config = dict(
    n_layer=14,
    head_dim=128,
    rope_base=500000.0,
    qk_norm=False,
    init='normal',
    warmup_steps=321,
    final_lr_fraction=0.0,
    batch_tokens=32768,
    steps=15152,
)
MLP neurons of a small language model. Each row is named by its layer, matrix (up: input weights) and neuron, and shows model dimensions 16-111. Each number is 128 + 32 x the weight over its row's rms, rounded and kept within 0 to 255.
A block is one neuron, or neurons of one layer that tend to fire together. After each block is what it responds to, as a language model described it from the Wikipedia text at the highest values.

L2.up24 [137 114  83 114 140 158 161 111 128 111 128 212 150 129 121  96 174 108 154 117 106 107  56 115 107 163 161 168  95 193 140  52  48 143  87 129 127 128 130  86  80 137 143  72 142  88 177 119 119 133  76 130 213 179 126 111  59  87  60 155 132 104 149 111 153 135 127  93 115 138 150 121 114 151 149 217 178 132 118 154 167 202  99 129 142 123 141 110 146 186 104 117 148 115 115 148]
L2.up139 [119 146 140  90 161 172  50 177 117 112 150 229 152 183  97 178 110 168 189 110 122 117 119 136 152 107 195 112 181 157 147 132 120 123 127 166 166 109 119  80 146 119 194 147 126 128 135 107 147 140 159 174 135 153  98 133 128 103 133 171 136 116 128 171  75  97 124  55 158 182 123  89  84  21 150 137 120 160 129  97 118 179  80 182 159 119 150  88 115  64 136 173  89  99  85 131]
L2.up259 [100 110 149 117 143 134 102 187 152 113 167 123 174 130  91 143 162 153 178 129 116 149 132  96 133 102 110  92  84 100 126 118 100  89 106 152  96  85 180  75 109  89 166 117 149 136 132 131 156 105 142 125 146 133  74 159 105 132 132 174 108 145 172 132 102  84 139 119 110 111 161  96  69  78  82 185  98 110 114 138 126 178  97  42 146 119 177  43 161 108 121  72 136 160  85 151]
L2.up281 [108 170 146  51 145 152 139 153  78  89 152 150 187 129 173 176 156 107 129 100 154 137 156 116 101 159 105 162 177 106  85 128  75 129 109 178 167 109 149  90  94 161 159 130 134 145 110 119 133 124 122 169  94 116 145 136 117  57 130 164 146 137 105 136  94  95 125 107 105 116 123 171  84  81 141 154 124 114 124 139  96 174 127  95 150 152 146 113 169 149 136 137 164 115 163 108]
L2.up579 [ 96 144 126  90 105 146  93 136 159  61 169 143 153 177 100 135 133 155  98  75  93 196  99 155 106 113 142  53 130 105 203  85 127 189 105 190 134 134 130  41 107 110 145 114 128 164 190 138 123 152 146  66 157 151 134 134 109 117 143 146 106 124 179 154 112 113 119  85 119  97 126  34 129  87 117 208 150 132 125 129 104 121 167 125 154 157 153 123 142 113 135 147 146 123 159 163]
L2.up644 [100 178 114  97 119 165 151 124 102 109 110 136 170 190 107 219  86 149 102  84 163 109 114 101 125 129 182  27 128 125 121 105 104 202 142 122 182 109 127 122 156 168 166 110 144 150  99 115 116 119 119 115 148 149 139 178 122 126 133 152 135 183 162 168 101  91 138 140 118 143 119 149 114  74  90 131 145  90 133 133 132 156 148 114 128 131 135 126 158 102 134 125 128 135 128 138]
L2.up678 [126 115 133  70 150 160  96  88 151  99 185 167 144 182 102  96 194 145 185 124 137 129  70 141  99 143 150 165 110 144  78 126  48 145 115 148 164 160  86 108 127 116  91  99 103 136 122  87 168 103 108 157 140 111 155 158  73 116 170 175 159 156 126 107 119 129  87 126 141 159 146 172 103 117 141 153  94 118  95  59 181  97 166 156 160 145 183 138 113 121 146 132 135 124 128  83]
L2.up881 [117 111 150 119 144 126 135 139 140 143 135 144 131 160 129 109 150 118 134 136 132 143  67 175  73 166 204 129  84 201 143 112  22 172 173 156 144 109 128 131 181 118 186 134 149 162 133 161 126  97 139 174 161 140 115 124  99 108 136 158 169 161 100 120 104 138  90 176 121 201 123  63  54  35 143 150 129  97 104 122 150 201 139 121 122 154 101  88 134  86 126  56  81 103  88 144]
L2.up896 [147 142 161  92 167 138 112 105 143  98 138 167 243 148 132 136 137 203 151  81 119 161 128 131  93 109 190 129 129 169 169  99  77 127 135 107 185  92 102  47  91 133 185 112  96 125 126  88 128 109  87  54 142 138 128 144 102 120 127 132 108 123 136 115  86  84 131 110 121 143 109 116 150  53 101 162 122 106  94 113 169 156 142 134 158 137 136 154  82 112 109 108 160  58  98 162]
L2.up1037 [153 106 169 126 150 191  78  66 122 130 176 147 141 186  98 114 133 104 114 124 125  98 112 158 138 138 201  92 163 108  72 121  95 116 105 211 155 106 147 141 184 178 181 147  96 189  98 121 172  92 133  83 144  85 106  67 175 123 171 136 168 112 156 148  89 107 113  79 165 131 172 129 108  76 131 108 129 138  81  94 139 133 118 124 134 137 145  78 104 148 137 113  89  98 141  77]
L2.up1052 [129 106 137  74 164  93 197 120 123 156 147 140 218 100 128 159 111 176 132 113 136 136 122 111  99  48 116  98 190 156 103 139 100 117 117 126 185 112 184 112 133 144 132 113 126 157 133 108 187 134 135 111 136  85 100 195 124 127 117 130 160 132  84 108 177  86  87 154 111 121 129 150 131  97 172 123 158 106  94  94 135 139  98 124 108 120 160 114 137 133 120  90 134 158 127 131]
L2.up1095 [100 102 122 162 136 165  92 155 115 136 110 164 137 134  95 153 116 134 109 127  86 109 104 137 110  54 170 108 114 169 147 130 127 163 112 145 129 131 126 114 129 133 114 147  71 147 159 142 122 117 120 158 157 111 134 181 131 158 125 139 148 135 125 149  70  82 122  82 214  96 129 122  80  93 123  92 129  99 121  92 169 119 109 119 151 104 189  87 148 159 105 117 180 145 135  80]
L2.up1233 [139 147 165  87 119 136 155 141 110 104 141 132 161 116 136 123 107 144 114 131 115  77 159 109 145 139 128 146 170 119 193 113  89 127  98 184 164 140 143 132 144  97 134 183 135 111 146  59 145 132 131 147 131 161  83 119 124 104 198 146 118 139 170  94  90  99  88  94 132 112 140 103 124 119 136 141 154  84 172 149 104  89 149 135 140 136  90 109 153 105  93 154 129 106 111  99]
L2.up1274 [104 105 134 113 124 101 162  82 149 115 131 148 134 156 155 204 113 170 166  71 127 126 155 105 142 123 125 153 177 128 139 102 131 143 101 123 201 137 130 107 112 114 113 117 179 182 136  56 163  66 103  99 125  87 140 124 132  66 199 141 105 125 108 155  67  87 102  89  78 194 119 100 183 127 153 136 120 118 132 165 177 116 115 143 151 104 176 132 132 111 153 111 137 141 119 119]
L2.up1448 [126 103 169 122 140 125 140 110 145 159 143 182 183 143  42 130 122  88 137 114 173 162 126 133  81  98 127 131 122 137  83  97 139  84 139 125 176 161 113  99 110 131 215 140 135 153 177  60 152 154 119 105 145 133 135 131 159  62 123 178 108 152 171 137 117 104 120 133 142 156 139 132 119 157 139 100 139 151 101 148  92 136  88 127 162 158 131  42 110  98 185 179 150 116 142 125]
L2.up1475 [129 131 117 117 119 160 133 191 113 106 184 193 142 145 112 125 108 110 134 106 103  85 217  88 113 118 140 103 134  70 185  94  56  74 124 154 126 123 123  91  95 204 114 192 125 113 144 146 112 110 150 102 116  98 141 116 141 119 164 137 153 120  71  87 134 119 178  45 116 147 118 141 110  50  72 131 137 136 120 113 149  97 135  85  97 145 151 132  88 105 101 119 146 107 104  60]
Mid-word subword pieces

L9.up253 [132 134  99 152 163 146 192 118 118 132 128  94 149 140 132 122 106 156  78 125 151  62 108 113  74 147 115  72  93 141 106 127  97  91  77 193 136  96 183  97 116 157  96 141 135 100 128  95 114 161 165 119 166  52 137 118 116 105 148 112 122 105  47 123 148 172  99 170  80 112  86 112 107 110 120 170 121  94 136 207 202 158 121 169 157 200  94 126 130 109 124 162  96 126 137 127]
L9.up338 [118 139 144 127 191  89 158 134 106 161 132 141 207  94 126 129 103  99 110  71 126 104 100 101  40 113  77  92 140 144  71 152 149 144 152 172 141  83 157 162  64 144 107 113 172 119 163  78 166 104 136 157 137  65 161 118 124  75 153 123 109 147  73 114 123 134 134 181 115  99 125 128  97 133 138 144 115 116 151 191 156 129 117 122 145 149 114 148 156  99 134 109 153 129 128 151]
L9.up569 [144 139  90 142 150 126 133 108 161 207 192 138 144 197 110 117 159  80 120 134 108 119 151 176 119 142  94  85 127 122  82  97 112 103  75 150 167 151 168  94 100 106 134 111 127  92 108 117 169 133  75 143 162 144 115 144  93  93  94 161 143 103 135 117 171 141 122 137 110 119 110 126 125 159 152 202 144  64  86 133 154 150 149 135  82 108  48 162 139  96 145 142 160 122  87 124]
L9.up924 [112 147 143 148 142 114 150 160 111 126 122 124 103 178  97 178 180 153 129  91 134 104  94 103 126 156 113  59  90 176 112 110 126 117 106 150 173 176 149  73 103 181  74 123  98 137 186 142 133 138 106 132 113 136 124 142 132 111 131 113 136  73 152 139 164 110 115 165  47 165  66 151  81 137 116 185  61 129 134 102 208 157 121 125 147 151  69 158 159 139 155 178 145 104 176 126]
Transitive verb inflections

L3.up63 [ 66 140 138 137  87 165 107 137 148  99 136 119 187 113  89 140  93 140 142  47 133  78 152 120  84  39 158  69 123 230 140  95 133  79  88 183 151 144 178 117 142 149 128 153 160 193 168  98 186 134 151 202 126 102  61 148 123 121  96 135 143 118 154 113 124 145 186 121 122 140 122 153 124 137 100 123  89 106 160  94 123 115 155  51 134 140 159  45 136 136 146 153 150 131 120 177]
Mid-word "st" fragments

L2.up20 [ 25 112 116 133 113 168 136 110 186 110 118 122 183 128  34 162  94 133 141 103 192 164 159 123  91  80 114  73  80  74 104 107  91 156 157 179 156 186 175  85 190 115 186 148 115 152 155 110 113 152 135 109 124  89 155 138  85  96 103 114 130 119 134 107 116  95 124 142  74  87 133 129 114 153 141 122 118   6 148 118 112 114 194 121 133 169 159  95 156 188 143 125 110 183  86 119]
L2.up25 [141 100  98 139 183 103 134 140 152 117  70 119 168 134  83 146 164 172  75 137 175 167  98 142  92 125 125 135  98 165 104 101 134 132 155 125 143 142 103 132 113 114 129 108 135 172 120 138 150 110 129 135 192 125 130  59  92 104 124 136  72 149 130 152 137 109 148 108 120 117 181 109 136 134 103 151 106  89 155  86 190 192 210 105 158  97 149  97 156 145 139  85 156 169 142  79]
L2.up189 [167 101 148 126  96 109 166 155 126 137 113 154 200 160 153 110 146 123 134  72 116  59  65  73 154 135  70 160 103 140 123 101 161  95 120 151 175 188 201 119 160 125  88 116 126 114 141  89  86 122 128 147  75 164 149 182  71  74 143 115  87 126  98  63 172  88 130 128 140 138 142 177  61 131 131  74 104 132 180 117 166 143 185 163 154 113 136  90 130 162 119 124 133 125 166  79]
L2.up192 [128 157  79 129 121 146 167 125 111 101 107 158 184 163 118 146  75 145 160  70 160  89 188 103 108 127 176 141 163  59 131  89 101 154 148 130 188 150 191 110 133 129 141 126 135 149 140  82 141 106 121 138 120  99 181 121 171 149 118  94 154 107 113 117 123  78 109 129  95 132 169 131 121 143 140  95 100  72 154 118 136 138 140 123  91 136  62  76 147 100 104 159 105 163  75 141]
L2.up358 [ 51 182 114 111 108 134  70 174 174  84 142 172 109 137 135 183 183 106 216 100 138  74 134 107 136 124 101 125 120 125  61  64 136 132  90 166 120 149 121 105 123  97 106 118 155 206 150 122 166  67 142 113 176 170 117 108 125  94 175 123 129  99 116 100 144 113  76  96 113 136  95 119  67 148  97 158  84 119 112 175 176 113  93 104 135 117 142 104 124  67 107 143 116 135 129 152]
L2.up418 [ 89 108 169 124 133 144 147 120 173 131  86 154  98 186 123 118 146  99 150 127 141 103 106  87  91 107 140  88 141 108 142 129 142 139  84 144 147 158 151   4 133 106  99 141 101 146 187 107 115 165 109  89  85 146 182 140 127  66 127 121 168  67  96 134 147  83  78 172  93 134 112  65 105 186 132 169 102 148 126 178 122 138 121 143 165 140 138 102 113 174 203 135 122 130 155 155]
L2.up533 [123  70  75 139 185 137 133 104 101 106 132 118 167 100  94 188 103 136  69  82 119 110  44 108  59  98 166 112 190 155 108 129 120 108 146 150 116 201 156 129 164 123 151 147 129 185 104 111 128  97 161  87 131  80 142 136 141  71  99 141 173 110  94 122 101 109 164 160 144 133 160 122 126 126 136  76 122 119 118 126 103 145 137  55 135 193 143 122  68 179 131 147 154 145 154 119]
L2.up539 [ 39  80 104 129 111 105  63 165 172 157 144 169 173 103  91 120 132 177 128 107 115 177 157 135  97  61 153  95 109 126 113  90 154 151 185 147 127 120 147  82 148  92 145  96 165 123 141  97 109 126 163 175 107 103 132 178  87 102 150 136 174 126 168 154  66  97 143 133  83 184 134 137  68  93 125 164 132  97 134 126 123 122 107 124 121  91 107  71 175 148 192 164 110 105 108 153]
L2.up629 [ 86  80 166 154 153 126 165 162 155 132 102 148  90 194 115 125  95 120 117  83 101 123 128 122 107 114 111 125  78 166 141 107  82 177 168 170 160 156 140  77 140 128 153 132  81 152 156  61 133 114  98  90 111 169 182 146 118 119 102 122 195 140 110 149  81 119 131 184  89 127 133 130 117 157 172  95  84 163 188 181 123  93  98 101 179 171 126 104  88 205 112 173 122 104 122 138]
L2.up800 [128  86 149 118 112 135  93 118 133 159 113  91 180  80 114 157 110 203 192 104 163 139 171  94 111 130 113 121 117 130 173 171  88 139 128 107 139  64 170  97  92 177 101 147 130 170 157  97 144 142 150  95 124 117 127  95 157  89 157 108 118 144  84 143 121  36 142 195 141 201 135 146 122  73  81 172  93  69 131 121 140 198 140  96 146 179 124  81 163 128 170 168  93 115  98 129]
L2.up855 [ 91  73 178  63 171 154 101 130 149  81  49 155 110 183 128  89  98 105 168 134 147 103  77 113 117 107  91 122  89 147  84  34 134 168 123 108 139 139 135 110 158 141  70 186 129 166 119 104 120 116  80  86  93 146 124 142 116  92  95 130 135  44 139 114 127 115  84 123 137 133 129 135  87 150 121 164 124  86 216 153 130 138 105  99 148  90 178 125  84 179 141 109  92 116 143 132]
L2.up894 [ 79  71 113 133 109 176  96 164 138 125 117 171 129 164  94 195  86  84  84 124  95  83 102 150 124 158 102 131  91 157 120 120 148  67 168 139 108 153 179 122 138 168  84 127 102 164 146  94 143  99 141 167  99 138 112 109 129 158 101 204 144 164 142 128  99 109 119 149 124 148 158 125  98  95  88 157  96 144  81 132 101 122 120  73 140 103 172 135 136 147 103 158 112  86 113 123]
L2.up993 [105 120 138  85 139 168 155  87 121 174 108 119 170 172 100 143 168 103  75  98 132 111 133  98 105 126 132 123  91 202 105  97 138 143 157 129 149 147 139 135 114  75 143 126 100 176  90  95 130 115 132  85  88 175 166 145 153 137 110 143 119 105 127 142 121 153 167 125 143 109 124 124  62 130 155 141 201  95 161 103  98  99  97  68 121 106 128 109 135 138 137 192 190 115 100 106]
L2.up1125 [ 31  70 153  91 147 128 186 150 186 116 121 142 107 196 111 117  59 165 140 147 116  87 130 127 138  66  67 108 145 176  72 130 133  83 102 104 163 176 165 117 191 119 121 133 144 147 120 104 147 138 146  89 118  94 121  92 128 108 108 118 153  90 141 171 101 111 115  58 117  90  96 166  87 140 149 112  99 149 202 111  95 140 151  93 159 132 105 110 109 132 113 125 179 112  97 134]
L2.up1258 [ 83 147 148 185 131 176  94 160 111  67 144 148 139 198  78 149 129 160 154  99 217 130  58 119 116 104 153 104 118 156 123  76 119 165 179 123 108 168 161 102 113  98 143 131 115 137  88  99 121 141  33 111  97 155 125 106  87  81 122 160 135  50 133 123 161 114  81 143 165 110 129 130 100 113 109 184 129  95 155 107  76 151 174 136 192  78 115 118  80 153 124 119  47 179 111 140]
L2.up1347 [109  48 163  24 171 136 168  81 125 151 180 148 198  80  71 104 156 131 140 167 115  95 138 103  83  52 111 142 117 125 121  87 100 152  69 185 153 135 103 108 136 112 120 145 129 137 155 106 173  62 156 150 144  72  99 154 114 108 159 199 131  95 146 147 123 121 123  62 151 120  95 144  61 115 173 127 102  94 125  87 156 133 140 157 178 150 187  82 126 124 182 137 158 127 122  87]
Superlative and comparative pieces

L9.up959 [155  87  86 130 119 149 139 119 128 157 150 128 139 181 115 168 123  90 122 147 148  71 144 122  33 111 133 103  70 166 154 112 121  94  88 102 118  76 168  68  97 172 135 110 155 189 142 107 139 132 144 101 135 131  82 118 128 174  95  89 104 124 112 174 167 158 206 131 141 157  74 132 146 117  78 154  77 147 179  76 125 145 111 108 126 145  90 103 143 100 115 200 124  86 147 122]
L9.up1150 [119 142  93 154 141 110 126 138 151 107 119 182 145 166 132 136 113 144 125 114  85 141 103 141 147 165  68  94  98  72  89 133 132 112 133 122 101 155 185 144 169 142 153 146 144 125 146  83 188 105 149  75 139 114 161  84 115 112 174 120 155  86  79 148 131 158 118 183 164 190  98 177 151  68 104 121 155 137 174 152 102 239 140 121  87 122 186 125 127 182 116 170  75 169  84 163]
L9.up1249 [140 115 121 100 127 107 148 127 177 128 130  99 181  96 151 104  94 111 111 117 110 134 165 136  79  68  99 101 122 138 128 138  71  89 111 138 102 155 152 135  94 116 128 140 131 109 159 146 150 135 121 103 123 135 203  93 146 120 185 151 193 110  76 120 101 132 175 144 162 202 113 156  82 138  65  75 128  94 189 171 158 154 151 105  92 128 138 161  84 136 119 121 127 121 158 123]
L9.up1512 [124  91  84 137 149 170 157  81 114 136  91  78 124 118 106 163 107 118  79  84  77 138  86 154 109 141 148 127 125  81 122  85  90  73  91 182 205 107 161 169 105 157 104 127 113 181 149 136 134 131 143 158 185 102 178  77 163 169 170  57 144 159 149 127  76 118 105 104 109 176 160 137 131  92  88 132  98  98 188 133 161 146 145  94  94 148 136 163 117 142 124 143 132 107 178  97]
Quantifiers and mid-word pieces

L2.up19 [124 171 185 113  79 104 103 138 188 119 104 159 153 103  87 167 138 166 144  98 155 120 162 173 123  83 181 117 119  96 116  92 139 141 119 163 166 142 116  69 155  99 146 141  71 143 122 117 124 189 207 116 140 116 138 113  82 120 114 136 174 103 159 129 143  83  61  51 161 161 147 118  99 137 202  94 166  92 121  68 135 171 175  84 162 108 144  86  78 126 120 158 124 182 100  64]
L2.up504 [102 128 126 129 171 111 132 116 136 128 144 140 162 143 112 181 127 136 108 112 133 100  74 159  86 124 177 124 125 123 110 116  42  85 146 160 132 125 176  67 177 146 167 113 132 102  98 113 130  62 148 130 109 139  76 110  90  87 153 126 157 121 100 108 109  72 116 106 116 169 135 141 119  70  96 198 133 160 116 148 159 110 180 181 168  97 146 136  66 155 161 102 101 155  89  66]
L2.up605 [100 126 120 104 152 162 122 138  88  98 135 145 151 133  99 115 155 171  95 129 147 157 154  79 137 161 218 103 149 156 143  75  91 166  67 121 215 102  96  69 134 135 174 150 108 155 102  94 141 135  82  90 128 152  96  80 112 132  99 142 119 128 164 139 148  41 131 100 108 157  80  77 139 129 149 166 182 145 133 109 119 136 110 114 148 155 162 132  86 186 161  69 125  97 143 153]
L2.up635 [ 95 131 121  88 199 190 151 141 146 125 118 181 122 154 104 177  80 137  75 120 150 105 148 110 136 112 142  94 182 175 125  94  97 157 132 162 154 121 154 118 113 153 123 117 138 202 114  65 104  81 109  86 120 106 105 110 123 134 123 115 140 103 129 163  82 102 100  86 140 210 110 131 140 117  76 131 136 119 131 126 165 136 124 128 183 154 125 162  51 152 107 115 137 123 147 102]
L2.up775 [ 82  98 159 102 103  88  60 120 179 161  88 143 149 184  63 193  47 146 146 150 123 102  83 129 103  58 140 110 144 108  66 117 121 109 138 158  94 128 154 120 174 141 167 108  88 132 116 136 183 153 108 156  84 117 101 162 129 128 128 114 160  64 146 128 112 118 145 156 162 135 128  81  73  84 107 130 105 158 147 128 127 101 135  97 182 166  88 131  95 204 157  92 104 134 138  94]
L2.up828 [ 94  84 121 131 141 160 122 132 122  42  23 137 160 114 209 154 143 126 149 131 115 118 109  60 104  96 145  99 156 123 131 121  61 140 164 134 142 110 140  74 149 124 172 173 107 100 102  80 138 150 171 109 125 128 163 154  78  90 101 129 110  97 136  79 141   7 120  94 182 114 125  89 148 107 167  99 120 146 145 156 140 128 125 140 155  91 119 148 129 207 151 126  98 119 134 119]
L2.up836 [104  91 141 113 149 101 166 125 109  87 120 198  80 164  83 137  50 144 163 145 169 145  71 167 176 106 166  87 186 120 121 116 100 148 158 155 125 127 214 178 157 122 118 159 161 147 106  80 153  76  99 148 141 151  88 119  96  93 135  90 174  95 103 131 141  88 107  61 111 123 125  98 114  65  70 159 100 180 129 185 169 105 177 168 157  74 104 133 118 111  92  66 109 138 132 109]
L2.up839 [ 45 141 136  98 168 174 187  99  77 112 129 158 134 170 138 117 109 150 171 175 146 122 146 134 130 127 149 109 167 164 165 101 147 111 152 122  91 130 152 106 170 207 102 148 161 169 164 125 123  66 134  73  90 143  81 134 116 121 142 102 181 137  97 161 113 101 127 178 111  90  70 131  70  58  75 135  92 112 172 113 156 146 113  98 145 116 108 126 119 191 141 142 101 150 152 145]
L2.up950 [ 90 126 112 123 122 150  88  81 141  73 147 144 156 136 133 114 137 159  96  48 129  80  94  80 124 108 157 118 142 132 129 107 128 135 174 154 101 148 161 117  96 114 116 144 169 202 138 124 153  87 135  87 144 159  92 171  76 168 185 211 129  78 107 162  75 102  76 156 111 136 139  86 122  99  83 125 101 181 128 147 161  84 144 136 156 141 156 115 138 234 180 187 142 135 136 116]
L2.up1118 [ 86  55 130 134 153 123 114 189 179 177  80 150 150 191 125 120 105 125 154  95 156 144  70 100 122 127 117 139 112 147  59  91 122 133 119 127 107  97 160 106  91 144 111 154  45 169 107 127 145 110 147 173 176 103 145  95 111  44 101 105 131  72  89 143 132 170 135 121 133 176 129 155 126  90  86 117 157 120 177  91 204 154 137 133 135 109 137 100 109 143 131  86 119 129 106 128]
L2.up1148 [ 89 105 135 135 115 102 113 163 132 132  85 131 159 139 103 110 166 141 158 137 153 117 111 134  87 118 113 178 132 164 128 101 117 138 115 148 175 154 122  57 151  90 104 147 154  86 134  73 151 100 137 140 107 153  82 147 121  90 103 142 157 108  92 155  37 116  79 119 153 115 153 132  87 138 119 102 105 134 102 190 149 167 106  94 171 102 131 101  93 161 161  93 113 110  82 123]
L2.up1354 [ 54 113 153 129 187 163 142 120  47 136 149 104 129 161 104 163 109  73 180 136 118 130 110 110 152 102 154 122 138 159 156 134 108 166 234 107 146 134 157 158 165 170 102 130 157 138 157 101  61  86 103  77 129 109 119 196 101 117 159 131 164 144 149 129  91 110 104 131 154 159 134 129 150  58 138 118  90 146 121 162 118 171 133 148 179 131 172 110  73 141 201 137 138 150  68  99]
L2.up1361 [ 85 115 112  95 123 128 125 122 148  76  78 213 128 176  97 112 130 189 136  94  71 165 172 168 112 116 119 124 138 155 125  93  62 111 107 149 106 114 162  91 114 155 104 126 105 141 125 130 160 145 145 116 121 118 101 121 110  92  99  71 160  44 134 105 167 149 106 153  81 168 102 120 129 117 130 137 144 141 176 133 195 123 153 136 111 187  87 134  85 123 166 111  76 177 122 145]
L2.up1381 [ 77 132 172 107 140 128  81 139 131 133 148 152 109 201  82 148  82 125 133   0 175 190 103 121 155 152  88 105 145 150 116 134 114 115 172 131 145 150 153 100 173 143  54 114 156 147 166  90 141  90 108 140 137 115 108 170 155  84 100 119 102 100  55 177  59 173  77 140 131 123 111 116 131  59 116 114 130 169 153 220 148 180 102 100 147 148 155 115 116 133 152 140 144  93 167 140]
L2.up1402 [124 135 108 119 135 146  35 136 176  52  74 130 183 138 105 152  88 144  80 135 141 100 106  94 156  87 149 186 159  92 103 122 100  78 177 147  99 118 167  55 141 123 158 104  66 136  96 120 122 152 125  87 149 163 139 115  85 106  84 166 128 118 122  81 100 116 118  98 159 140 142 122 127  85  47 179 153 110 154 109 106  87 140 139 243 121 135 125 139 197 123 135 168 147 112  94]
L2.up1493 [ 51 139 142 118 153 130 200 128 107 129 174 116 119 112 121  98 154 169 152 147 161 103 146 145 110 187 125 114 129 173 101 139 115 120 184 126 135 111 121  77 139 139 149 145 107 161 121  99 154 120 128 115 144 137 145 185 110 114  52 113 158 112 124 173  38 103 104 106 126 141 140 128 116 101  69 138 109 159 132 115 149 141 152 153 131 159 132  97 119  58 103 126 117 134 113 143]
Leading number fragments

L3.up1525 [ 87 116 127 114 144 154 134 163 154  66 150 189 105 202  89  96  84 144 152 137 138 107  79 101 124 121 106 130 103 170 122 105  84 141 148 123 109 102 161 100 184 155 146  92  74 163  89  85 139  83  79 103  94 151 102 118 101  71 117 181 142  92 132 118 117 122  94 138 119 118 123 123 127 106  61 160 114 170 110 117 109  82 135 115 221 128 151 103  87 114 173 142 101  88 136 126]
Word-start pieces, short numbers

L3.up443 [146 128  76 134 171 110 126  75 120 132 148 175 176 171 114 152 121 207 159 100 141  76 138  80  96 117 137 104 161 121 144  85  98 102 138 107 122 101 154  73 155 181 145 155 113 125 139  60 131  91 108  83 120 139 130 110  76  82 140 142  98  82 148  94 150  91  98  57  66 174  70 101 155  98 128  72  75 108  85 123 167 140 127 144 138 126 142 129  96 167 141 166 172 108 142 138]
Word-initial fragment tokens